{
  "n_layer": 14,
  "d_model": 320,
  "n_head": 5,
  "n_kv_head": 5,
  "head_dim": 64,
  "d_mlp": 1280,
  "vocab_size": 16384,
  "activation": "tanh_gelu",
  "norm": "layernorm",
  "norm_place": "pre",
  "norm_eps": 1e-05,
  "positions": "learned",
  "qk_norm": true,
  "attn_scale": 0.125,
  "bias": "all",
  "tie_embeddings": true,
  "parallel_block": false,
  "init": "normal",
  "init_std_qkv": 0.028,
  "init_std_o": 0.00526,
  "init_std_up": 0.028,
  "init_std_down": 0.00526,
  "optimizer": "muon_variant",
  "lr": 0.0135,
  "lr_mult_qkv": 0.4,
  "lr_mult_o": 3.0,
  "lr_mult_down": 2.0,
  "beta1": 0.9,
  "lr_head": 0.0103,
  "grad_clip": 2.0,
  "warmup_steps": 0,
  "schedule": "wsd",
  "decay_fraction": 0.893,
  "decay_shape": "sqrt",
  "final_lr_fraction": 0.0,
  "batch_tokens": 131072,
  "seq_len": 256,
  "doc_mask": true,
  "train_tokens": 451700000,
  "steps": 3447,
  "dataset": "wikipedia_en"
}
MLP neurons of a small language model. Each row is named by its layer, matrix (down: output weights) and neuron, and shows model dimensions 160-319. Each number is 128 + 24 x the weight over its row's rms, rounded and kept within 0 to 255. Numbers have three digits each.
A block is one neuron, or neurons of one layer that tend to fire together. Before each block is what it responds to, as a language model described it from the Wikipedia text at the highest values.

Responds to: Preposition "in"
L2.down4:090141132128137107149119147139121156108134124129142106121120168111119166117127118121138091133118124139086138149114130084099113128109157143185133116142183094132121146132150137138103134151099105140152115122047114103148172145114083110119108087140152118109103121132140148155145105125121136143144161157121108156100141123114131056084116088112104175138126151138107113156150131145139110078109169148152113072121092149093134137099130081120148155137120141115107106140139185134140146110113122
L2.down555:125160116121094071129109137136151111137109152118148111149127126161075123112124135129134171142172114174143127170147128138096133144101087110136120146154147135128082101129157121139132091163153152184158135110090099149181161132112124165145133128141117121153145116133119115177138137171079142123146076120108102135107130115116092148126141118133109144103134143119095119125081120159138115109183124101158128088104080113111137120127108107159144120114104109163105111133079098124123140132133155

Responds to: Function words before objects
L6.down64:157117122144106068107091138147113086132152144143114108126114161138120144151103142114124159158118134116108110109135136123150116099147127148175106120147126114137143129174130105154129129106152126144105098199069115133106118141158118133122109093154129103115130130155129148137133126099114147133105085164131127111057143161110130102105111136127108104143074134150161181136125147139107053129108109150129118125163119092118110135087131156148083089143128150096107122117093073125158107127089153
L6.down73:156124149171141126122129152133138088161139114127163026163107103118093134132113102123108120147144103142106101101130155158107176134129147101131176113136151108114124106113159097102131115135158125153181132115096120154131111154157135183145132150140107141122118130157128135157131119161093126136135089145148141119084110142104125135103131168159125137118096152170157136139157116112142109138142176126126180097149099091086119120097168154128132133148095145082126141110124176130146104129075116
L6.down172:096133104126089105098158099093113135129141118108174164164091144163134137116157113115116137134135109137136094149053129165115118116155084178151150071123122091158113115128109170159146114145154104132155127137142160129170086137113116109127133103109127115138147114096153136126121146102128113124155146166145127134132128140159118125093130145095101108167121121124135095172079141135155132107138118154145115130119166112131099115130136110130107117080164142144130120174127123121110160090126154
L6.down340:148104123094103088155119132124138107128163112120164123151098139113152105141163126127108094116120166086085092145135158143165140138129145148176104145140143157120069136115128103091142116135172166116135147127125122096170096140194092095132100093124141086150115133129139129138115121095128163117148104135167155123102123110089166192126173153117136119139133092125124117126152161150097139122122161150150160138138124136119118158172106133142129120164140123177111158188116162131157146120109147
L6.down556:116154135135133111124125138127145118095121147151110152141099137133167116145146130144109121113117146114138108106147126144067061137115098133088154136077066141125110105118078174133133097090104120101143131089133087152155166143089180139109179083189106076157113137125145122142175100076128113132105123133117149094138145133128171088097152155136134125150151150115148104123160120135144077137143157129100117162096135118159140166138148170079115096142149117153159140127140144154130133132166164
L6.down588:113127134137192138153101126113137103071132150129174086094116137099130124147094139114132136115149131133134136151117116146144104100120119155174113131147114108139153118171131143098128105153122168163117099115102153156164120105167108131089146199122180100145107149125110105135134108091155168117120144129116136135107179104122126132133131124145122115126158097134118138094115150113125104140102140088150114148126090104109131124088107134118125099196141081138073158089149126128140134074141161
L6.down661:104161078145107107158104113072142095123172140117166117127089093106085123132128121079076138088154136137115105132090140115145119116109137122202127120127166101141146097123125115141124103150098118138144142116138112083130143173116117122110141084114177099123105147120111137129122130142124181126110079120121137136104148157118108135126112118113151122149130111132122143122127113081148104135159126116117111083121108126171155167137189133090124147126112132115090150138123170102086129113133153
L6.down940:153134119136108088092111122171117136140162130180104119143081145113096085135105112125114108124147108153162113075129128155116129142120156102128143106121123104118152138146130132142155124146156111171113164158145143118121128123095111133090124119167150143106122113154142140163138171131098113147152109160137110162099101170085168070125163136123204086096139123161167135132108130111132106152111149098136140145134099113089179142143109138115099099166122152115124134117103140092112124124109116

Responds to: Date-introducing prepositions
L8.down592:113117159149100084143129157102126119176143119173074103112112113113146104145178088115133160125154090110110118104117144096118111150090116127151086126104114130174117117157076128132167121131120164096154055118104123146122142144164113132092101123087093103109141139159140126113168122149083136146091077131132140108110114162131091113123135122119096136121107104136149123140111138126143133164151165079170098115202106165130110142136122138127104137134143107088109153122125147099148144142083127
L8.down702:160154167088111130139183108163120152143112132117149103112138136119113105106147138129163088135149068091095132168132142184142050115147134106106116180134168098124159166172117122129117113130104149131138114119099138162168118107117148116115108156119137142137134111130143152147144146062111151128109167175094126100095102158146118100110154155098143127104124145147098079150113090176107142134123129119157146175154097096096091128135130118135153177116152115131096139127146091105128119167117124
L8.down750:119146142134139100087124090108119146145073139108125115109107118157074106151152121118133135115158123128071152146129125155132088129154150111099140114095163072101121138157162168147138130129131201132157108118110161101182125068137125101094176128112134124169100147120132091104098155100111129122144159161101113124111128126099105099102108148106139118144153130123112091127196112122120093143124134147142088120146112140100129141137134105116163144144138126104107143112121139109103130096172160
L8.down1026:145105120137142137152127113138136076069160099114165110115087161166145136141177114128127150112111098129102165133127113140095111116098101165142166118103188086119135163142103133122139128113120131126185133131127089110116098136166115123103112116117150145132162130145119117132138124119084100113096121138123117150120131117136120113099122162097160118128117097076184126143158134172151120151132132103128127140155119117109167160093148119073177090164137143143129128171117115153157143151092151

Responds to: Possessive apostrophe
L2.down742:121155124087130121135123162151117082120149078120147126121171145137129136147190128181120079124120109123147124142124120125137108109185115116139140151101098126169078145134129104167161092141157122121126101078163143151100132156135125126158133111121124157101140119106138128184128113125138111100106110115145127105128097163080113140139109150133127168102131106108194117182129110158122126134106139120098151112136089146121094118133109165141104101147159136105118101104148130137127125128132106
L2.down970:176132144125119143107145101160147136110108130136128119115120130160113132152114096074166160117101140137121117081125128127171115106095144088145134119099120165150103189145112144126147151167152102107109137123141099120141122140174157140106161141112133160076101139136162139123142123119144154143097139111128129112163128084153106120174118132142131162115142107149160128130131127106124105120121142124113107123139140132156165112114124141169161200168110144100103096172127149112110101116134104

Responds to: Before a surname
L6.down146:120174127150134139121112110143137145104111129140130096126126128143127117164133147138135110134138104093161108163163075106142116121121141139092135121091099141114122110092128107128154149138074057112108157126117106126176147124116139104088137152121115061149123168075173098116107150083127101175106159153122163121161175150083132140109104130160094124141104098115106143126116096143099134102158152113114102125114227126129127121123144113123127130108124118148087122150111155142134117116101109
L6.down441:103114143140131092151079133122118134102109108164175042145150110107117140127100066133117120141144106100119136141099149082092104144108143143141109133165162143140119110168147110097129152094144117121081119200150129164119074158108128159144148127127129123173120125115106159097129135157143158082095122086159142157118105110127096123139147080147086123137157109118152075113148132108130168142146154081111116139156133133142127120170138104112158121120140122085169102128135118120134123147152113
L6.down778:115138119110139113138176185156110124131098118094104132136144149105135095120156115137165147131130135105112146141101099101183146114143109153113139145113113121108157102103170108125139074130154114138137132158184098101087106158105086118133105124132133136095113112132094093136105104190148160124120116125122085110073136148131152114131159094110099131144121123151135125158152189134109131103126130148120131092160075130142130125117110125141082115120163130090159128143176108108150118123164149
L6.down785:133154137118111086098160058115124108131156131177109142113169099131128132105170115111138144160132112134054071116163102128137122144133152178116081151110119150103116187125101132144134123125127093134123136128140111131127122146136172116112128112112125104130171111087094165137141129085168112112131113125077155148128135133127139170130132146140105151136083174125117098116141106145106142123125124112155106122110125161086123142107143122152113120086125120159094151128130132158136138103112136
L6.down794:107126164093132165109129129104128151144121101151113097107133153139214141123110112120136129145129143136112113115180141139128156148083160090061146140077105130091111100096130139097139096117140135129120094145127083160150097108121120153157152148125127144132068138108113136109107115091148104103128161147143110124077088136118109149130100159169132149092185118130154110158158071119155114148124141150112103132119155130154168094126155144136121110127150102115174071086125131118138141079134128
L6.down1081:142154100115128115143111147137103121155184129159140113146164118106135103091115149143079132138159137117110101115108118114109106111120100127152135104113136092142138117160113134101115118091109136117178093168076098160058105112160133139200161170144145099083176110153124130112118106149131100127123121119119120175094127155117119133116150138098109154089130117123102113120143164120156171152099129161161151141125089073098159138154169136128104166139140123172118115129154122109136112135174129
L6.down1193:123133089141127125170181104146142125124154118094102078130119119138177070124093130134092089110110113145080088127141105131146118152088129143099156186105126114149153151138131139112102178173099121133046151146103117164148137146140139121127130114133079122132124143180147133124132133113113096105083120121135134110146122150130152132127133141148134113152148106133153132091122130119172135097132151094178168120091154103132130121139118183124168140135148120074120121125122145139113139112092112
L6.down1228:108118157093154114123175124138083115156124186143098046086104135115147125090111123160145143163153135143086135149120085146072151147125122111112110146079113122119095159142113137086120069124090137168134149087130117138174157117111118150145120147156133103110118165128114122122129130115161128119096102152122154109118112161145081150095182134154111134114121122135122138126144099147120094140141171150139122131115109110178169111142120113139181147121140082153124135076154102183116137146120129

Responds to: Before a person's name
L8.down80:142157134125134131146169105081104138146135120097152116134150105091139123122140140099044172107125185137135151085085113190149143139138146123179129146118120139142107128123133117114104091142126110100131108180098129108161109094149128101140137078122087073136134106138122119137149103073141101116096140133129127144145141144144158134090149132163106158148120109152131108133123144115150131096137128147082135116142096122094082101140138109091097131136141102126125133113094135158170127127122141
L8.down85:152108120115150092116121137136163095111143110130177178137108113095127101108153148152125165133127121135146134160120080132178131113130129115158106118118165092068125101134072135189100119119144094182104189140111153114166114116138144147101123103134120130101124152123148128161157076117160146151121139119167091152106112095109119121113180125109147122168099129123148150124133177115096137090182133125096130116093112164109101085152144136114116136132138099107139158149088136119088155116148140
L8.down168:103120149135113141118124176142119151172152156159157093132129106112185116117139157135136167156128143108094132127072140072108143126114089115150089118139138135080124126111139151078134128109130109122119132155105115151098131131130125124172138165124123129086161107164140114101118116155112094112141103119139104168084142127159144124135117142091101143127093131140115080165101122118165103141133136136162134142105101057123143122133152143176114129125135151135091130099137148121170140173134122
L8.down1203:136148102130123164162123159115150123145156153139107183128160153123151125118096155124100138159098101142141168179117088152111176085120132169180142106128128126139125103122121132102093110089150129102163111125095157181153132111176208124153109127134130098098170107144147130155134149116149127125126114118135123133124125122123098167055157131121127106139154143128124099146129152132153128131101152157123097110118141113110131166102118139142127130134138097170105148145133172101133129132150155

Responds to: Block- and line-ending punctuation
L8.down53:090108137146120102137142139142117136138118088158105026139177142135126161101128103137127123118095147160100131138106161152139116137132116100187107192135126162143115127106119147108127104101158099132137120107104114063088089161137120149148125143107134132142132088135125083093155132103146130134141133134144125109139127141165126125148169125146150148121155104105147101181136130119133090122152154166122135068085080124087174119115101126164065139110113129117125121123092135155123120138144132
L8.down95:178107099121133126163122097132128139111135156133158141102173113143128159126118127125090106136152115149085120130118091130140156141144171127135133095115128146129168113107116167121141088146142144109138121133109134097132157128100178154053152140115119130138105157107125142099134128093119112140122132112118132132119146145141126102127101166124130153103146127151134120126154133067126128127141121148107140107155106139132119149111127117126107120158116107095147183156115145148133098125136099
L8.down557:159112128144128105149109112140119084151170136139112071111130123175138095143102126126100141124096128149150093131146132117104153117156106121091125142125140099134115132065151155137136156108161113142115099109112146130097138105137092114142145115172148132178091133095128106111079080147191118130127139134155118152134102122115111124126152124116112124139138128149137110124113139111111113101143120143152111145132166110150162139112166072120114107131144152103166125082122188141140153116099156
L8.down1154:086169137116170116109087171118130140099153157171116116126115143104112127139113187120140092115141166127104167115133156165130127135135093120139102133087111134093126124120084111177123133159115124131123145132115142094156099089131105156139127148133095097129137110125139148123112128173163125115168165105166129148137136135120106152135178097109143107123108107098174119135115117116112129130180119127140171143144096120146132135082163164146089122129101135151154145120109149135167120114127124

Responds to: Preposition before a date
L6.down335:108135122114146099113155122140159124113120148122148066111097098119130109085156109135146147136165150171103110120100149109150112115118123118151106136139131074144082108118146134179117163119127120113132130140127127120146112132166123138116107109127121130121099105154148165106070128150095097133117174130140085174137142145145086109133127105121100131156125099122111072134173135096140089113130117119178120092183110121145126122140154157104142167103134148094104121125098100134106143092125141
L6.down536:130097128130170120130148145089100127113074109104103140100150110113104114100108101133132095146132105122151109125099123122133153101141148146105102136124132136114110101146147131149127140153094162107114143138101143126122144145130160100136115086120077126137077140110136156096127123118112084173077146190177138085136153155119050132123132129129127119133141099152061121128146143122190169139136080133175129174144120173105134085134138150161146173108156131076112106162162128137164123156124148
L6.down596:108155141168168125097127155152122161136100161114136118139105113180129186180134135115109144137114100130111123149082131138094120135133153122150117120083147089108119133153128165102104173150104145115110136141104117134084114127145103152139124132108115133139149132154149086137134124134108150132113128164104089143132094117095128126102139087113195135104105136155170110134145147132141077170116125122120094114104136132133161136108121112156144139190146166151123130108110090120108102103143197
L6.down633:159135153132124113140162163118122091150144126168130142160154130155147179109143150115147129116106113139111159116105166110095130114135152147130114088121162142113141126133118093088140110077136140113117095144104182159127096166158186165143177118135110106130105156145115102135085161134103169117116188122101093126146125136117089151139124143094115099080087158132127105112104168197154123117111140106139152117140097138104148115105116128153147164139148080075135151149123144148137118165145146
L6.down646:127155171188146119128168166069173128132123151125116120133158136120139130109174097131148124115114073116107154134089139148119128105164153146098126157115086087152142115176125141097107110126143153084142102135110114144133127142105162086140104134110099139169158154145103130113126102112101122104103149120113132117138111110146101107136152106136156172128156112087127150118143132141139138123116112088115114144151124126142122124090092061093127173118122134137123153112123124123111135113144126
L6.down923:120105131100149104114092182135141135108084132121156161104101106149128140126123105071116165122108095121132138129118153093093114095174125131111156143166101088111114128125146126133158115145113141112080132118124155120127140153165103116134135099088120183110113130117097117124108159137163110139143090165079131136130166104148139133161154131156153173127100138166190136111122130138090133117153101114169139141116142128123157140132139111099152117151132151148118095115130126097108086145134110
L6.down954:097114120133110108154115149101104111107169133138145091154136125114140114142142136120110058090112126140119134162158149132133159109132111097148155146156135124165175115118094066115121113154136172125104092119151138124126155105104105145079154165110142128123141122142113119114107162149132115130115103175148133144137145115129162145098140146097120146078083140150112120137156128120093147131130135091117086145144161116135144124101148156140107115117120119115107083152136104149103129099103099
L6.down1243:113110113152144093105147127173096172138109157107133126113130172074103137141115117124151123101135077101138146097131128142100147125127142129119116100113115140143104149128142126125162145141149154159174115125092119094177155105125115098152130124132096107131153122139146145152168103119094147154112115176144112082075088164109152139117128143121107133152099112123091134151133151139116089118131135114127114126165127091111146123124119098098146158117133091135123171137153128126126122171106117

Responds to: Thousands-separator commas
L8.down11:136101123116099105123104111190095161112087121101146121137092074150139110131108119127116104116110120166115190111117047145107139136131113156093122110165101127113088188134116136126120147110157159110127165131117120128148117165099120136160105136162126125151142165105146131204105105104085126124123156150109157086122141116140139096113127107104139100127124122138104138179143081148138126138119143126118162124167159109122105165112115160116123144169122084144074123133159133137120158150126116
L8.down149:155132091131184158162127115138109131113140144183113140109136111143093105164156125129144118108135139126114163140116149143082120123130162156096118123111098161141078172125114106124093086127121164088105133138085115103163131135182073167161096139073118170123128144083099098174125190150129078139126174136149126149086117146147150142143169094103152144128123145148133147125122144109081112164075119117114112123168125157101113128134155143167121172105104122148107146126122094153133132136119103
L8.down720:146100126144099151138122095102174131104099100128105067118140141133075075113130110142162121124130114175139147126112102114147154168110140128117097099147134137159081147087129123120142141180123113146117118171153096103082138137102113125119177142148112156157150114075085151099082148154157103137133137161130104098138140127118142089140146135097154146148132100108160120137138112100086116151150134146085134136103101151106157122158111167152148155107156124138145085120125094108112107114077120
L8.down891:128129123089117088153154125137154134136147121135141045163116131119105158170108135113105122136134091127100089091107122149089128181137130124158108054145114143107146159118149140140155167139126150145129160125118131166099156113133152100170119136129123144149150135104128161110142107122175141108127167136162091105140142162166141107107089150118136096129137156119135161111141109136136150106134093152096160075109091108113158144137108133126099132125151123144130100162128135122126149121158168

Responds to: Possessive apostrophe
L6.down17:111127089157137118142081160150111146103171113145118107133158097135113112096146090096109120120129088131166148118104174089190172138152175140077119117115133144141220142109114152157131152153123100122129179135112113097181111104119163098094146144136180172136106128127139152104106132132144134127137132117113112115105106132114117144143083136135127149105121114133160114139138123154156139115125122133148144118096099095112125078154097156159155134112159108128094126127122133151095149134110115
L6.down143:130171131099154176120176132146137123205149116123138154143121109129151202155101130095085082147170087169147117103109127071113131181083162129086143118104130130121131126098158111102091133130140095116078129131126137143156085169146087161184146119142107129143164104139109106150141120183142158131140155165162131127133106164152154160127108152126102129125134122104145138178153153141133140126118099123101129101118087133109154129131149128136149121120139116109107135144111126127092148139144108
L6.down415:140151116136153120093113088084126144095157088155126051111157169167119086163133095147113157159140110147191139148136101101164100166126174164138167083123128122156103118125108157123113120122142126191127169119152108131104131107098121148186100088157117106154139123086097133129127120114126089109159137122140139123088138170093102136137065114132127128189138153133125167132130130125172115102094159144167158097151100131153109121129103128121122113107128141131147121133101107097113126131114116
L6.down519:138125139119101127112125178122131113147137186158111177118102123154182112177120126119169159135106108088099114154175120147159108124150096088162115122139120082162148156160082152101155103154173178103111102083153105160152152139134103132088111097153124117114105105158176128138109098130078116102123121182096131113119115130081133113097076141122114101143120120104089134130142119156113157096115112141111126105151153098113079096132132105150128103148134154118101130087153110104158137137143102
L6.down668:154150160089115111075139110092130152114156128084131174122173098156094105151128134168127140136129113115173155120143096151100153097139123116058143142093116107162125184131117122115138123101131173137119097163152167144119127127150101141177130133161102165131119090121136108095131127140139137089123158129157126111122173111150136134114114135138105110152151145087120131125101110090137166147128149137129150160122155115115130142138138114110155126123126168147104132131156116149118156139102118
L6.down825:128178097138105122121121107112110115114146116098164136109171121136167126121158096148166133135141142106111126098106117124145163115131136130135161095122110142113100129127105124102123115173191127108052138153122137107158128098144091169131122082122144144122148126140118120152139167147156096113112120126188097131124119134154107125140110089158145181119117078132152107093115113178150122093150089095137131133129139159124164139086139162140143151102118099134095103110141152118113097135120163
L6.down1116:139137128107115134119123119117150128144120130118135155119150176088135135090089169063105092160139175130170084131108110129137134096071119129161130109111079165105094135133104132147115122169120132131105147133138068150120087099077154118142108136105098108127165107168165141127114151134124114112152136167151155130135121097092118150175121102153074127140126116141129134118150112120111109113089107127137111144110146123160111125145105163107152161096161148144144110146156141130133134155163108
L6.down1214:115148130153160186098106131148128072172192163158153124158132135137127145097106144087130142110110167136138143090154148157125156092173132109111134104161134119153140175147107128149143137157094122141160107120096105140118093129130118114121120117092136074126126158074151114123132115101142147125106126160132102180106138135113100118164120148125114136105116133157122142162098137141129159132124159097131104101094118145154109148124132130134130117175130137154110131137122170188132107130120139

Responds to: Before a number
L2.down300:158136068139117146130120114097190112150098134125102097112130174135167130132105130115085121129110133120113166149153123088142130120158100131114110149155136100113129159131113153100142168116084111091117156163110182127136078152138128142113151090113117119160158105115082140116136122140132135137094144161158114098120118146118100117143143155177091134121129100146143117165127159075141163140120149156126133124171132109123131089104088155146085137140140118145161100162096138145115127133143107
L2.down731:107144129117154102180124103161118153129082189187118108186128126101196101155102164133150154161128086117137107111099113120103095130104104117133137141115139114128142161154120146123125092141131157144099116140136111115117133138165135172146138142110079138088118114090097146137095130171142096129107137164127122127135135103125105122123117112154108103097154160145107121137160108117098116098127147158112137127164128141138116155158142123114138117146113087163157123140117108107094113077133127

Responds to: Infinitive "to" and modals
L8.down416:115134154112129139155052129119140126121142149142189102106116114164155095118148088164169132107187149162148122139117079110155138178127137128125097147131126068131109130099119134165131106122131164106142160124117098119123147151118127085126105108170122093131156109134124139138100120106126144149115106164121131135118130104155106166117115132135141109109148097152137143129107146084142129155128174146169150156112163113137124137132100167133125101109132165108120117151159112144140176159143101
L8.down629:131108121094140117156129146104097160153144116141129093147132132116114138123139142139121105105125134149128096169127140122120108114126118122125141117170121123108168084137143121119124093144139054144213106110158144094170133162087115127094124104153149136090099152176105123135107105128135142104113148132096118165089111137086150134132114116117093140119081137125111139123102137148147143128153089121155146109143146096123087162140095111079116137141114122123136100159114102141128101144085089
L8.down670:129146100133120129119100111132086119123133140136092128164152126123110087128152139127159112147136130157132148172131141153120085169121087085136118136115112121141083110198132133095117142153114089131120158129141105124102096181169109092091201139142104131136123129141139169165120104145105153159132089142145146151090133144116153172135138107116137117142111103070158128117101123142167111122099151123114132126113128158089108090126098096094100124120189131091102139119084172145138086145128167
L8.down763:093107102089126149144096124105136153085097100126129067144143096142137147146128138141103106141174092162135106096134093086095148112126103066110148142095115114138117122083143134119129137122164073105191136087114122138121128141137156127134084114095125122150149158124146107136121129084158133145119133127118136109091110133144144144116133112144118084130116140097162124103084169110141158135128090164126127150112153216128116159105126124097137144109135154155103119120094152140127159126103121

Responds to: Thousands separator in counts
L6.down97:102146097157154127142117109166151088150125117108111111144123140143161128155136122187163154112152104106152114136143119165116092119133100085120123155118132105140134105143065159120166195105140126119082131118190145125124121116110163118151131105107100105116141101101145116114152098117140127087123123127126118131140118128139183144143096127104159118120140155114136136152118143146184138137168153093094113167137059084111124092138113156159168171136139115149147158139121159095083128127084149
L6.down366:089110142104150129105140100096097117114128072128124118099128111133124143134107189102120095134132163162096111124152096096091143121130170136083152113112121121108113114124119135090164100137094167134126143082125095130100131091141124129143085096174153146142140188090112117124078126153156096144148124127126090138114159120163152145064121102131148128142117142118122174135147116093102124123140153164120114123166133148146127083131155174086086123115119082158164133104127142136136134112138122
L6.down402:090145116148142127102091116161094136169109147105146113142118111106171127174089121125136170154131085160117126115147135098128139115084108131090112120151117138143143103140145164141122150167121142125090140115143165166127114101143169130132136104101150153101065101117112129101135101111117095085154149149104116149088119123107123146130113123158116085093175120117100143142155142122116153147103155158099133115136155102103073154143148150133142111157090090117107125148150067128146115102110135
L6.down525:132168144093153148124167106143134082156119138114130164135115128119120167145097141096131145110148165118114116121116098126097105125189135142114209114113156128135114141094110157109146137123125125109168119110112056145119121149121109149108099114134113171146150142135136114136116136113121159127111086129123112100107134144154161155146127148132097141111106138091125147193138099176123132176136143133140132163120100141127165106112119130143140112116143100143075072108128117086136107116124152
L6.down575:142162152127143137134158170138106149098117133192129085117104137102098126160098113129142079130105163106125092122123093124102102132120098146125151140149159109111176134128114139160170143111132130138144157139118089130139124130159163144105153122158138119111104093119109138128125093130097120096144124130125140111103135139126123152173135110074086148132140112108090121158120125192148121187109100164149115106138098158154128130129124109136112080110086159133146127156112115145118076092157104
L6.down775:147103126116122079107146154127153137124122142089133167073132115133114093122124132084112178157180148100081103139093129093165158170111161112089164109081113142114067095142149166130126128166138127100138134135115169104155162147103110170128139122124175151127094158122124127115085137146112118110116115106119104102109102144106128158102145143174103129103208159141117113140150139105138134135104107100125133154113131135111136136120122150140116154149098122146145144140079114143133140106128156
L6.down979:129092148115111149083155120159105130126100129117097076113151104127133092140146108151136153137117176135138090124115078165092077139155110115092132110132119131099114111149093120121137135129178148137130140167149077184100158130076149100160136127139138132124119150106180097150120094131119108131097121173115148096113107122131104137112143156132109110154137119120122100123123136120185137119139130113130117084127152091117115150164137154109173132152137118104079119103124129146103136132135079
L6.down1198:112117132121139105104120109145111120170117120129163041113176127096142116109135133155117148121133087101093122121117108124155111143132106164116112126119121175106142115127209124127150108151154118145079124141138161133112141105125150087142147118110090138169102099141147143112129100105135121113092137148163125108093070118165096156106150119185090124089121128145113122130118119138121110118122144092156126145140090097133102156153127153153165137140108122099104124085163133146188160138166121

Responds to: Preposition "on" before objects
L2.down394:154139129145097133143115144159112131114113143120114153129086103151096159117101116133138141105106121140123096131098098092096110132113174131137124161141128133077160134156130133118162125134103134131118112141099086145102145144141102217160129163147144151118134126112139085163090129155107136142171161183131135177140122131122116118178142140136108172168078123136078134123136127112114134144096123113131141148094122146093137075123156123109118113167094131129127137142126121118106193172131124
L2.down1268:100131142110127101107146191102116179127127094138101180123129164141124140128136118169124124129132106097172135186122119110114158153082155142158151142135130143130168097135119095143125107106115137102124089157116183126149129137139121072132175131091110136133126119145153152155104143138158109095101171123130111156142150095157113124107137156130129126136110099137117154086178138135091153152118123065110128143122088169104115152092129117124121111135165124135123129130132158100093095107137091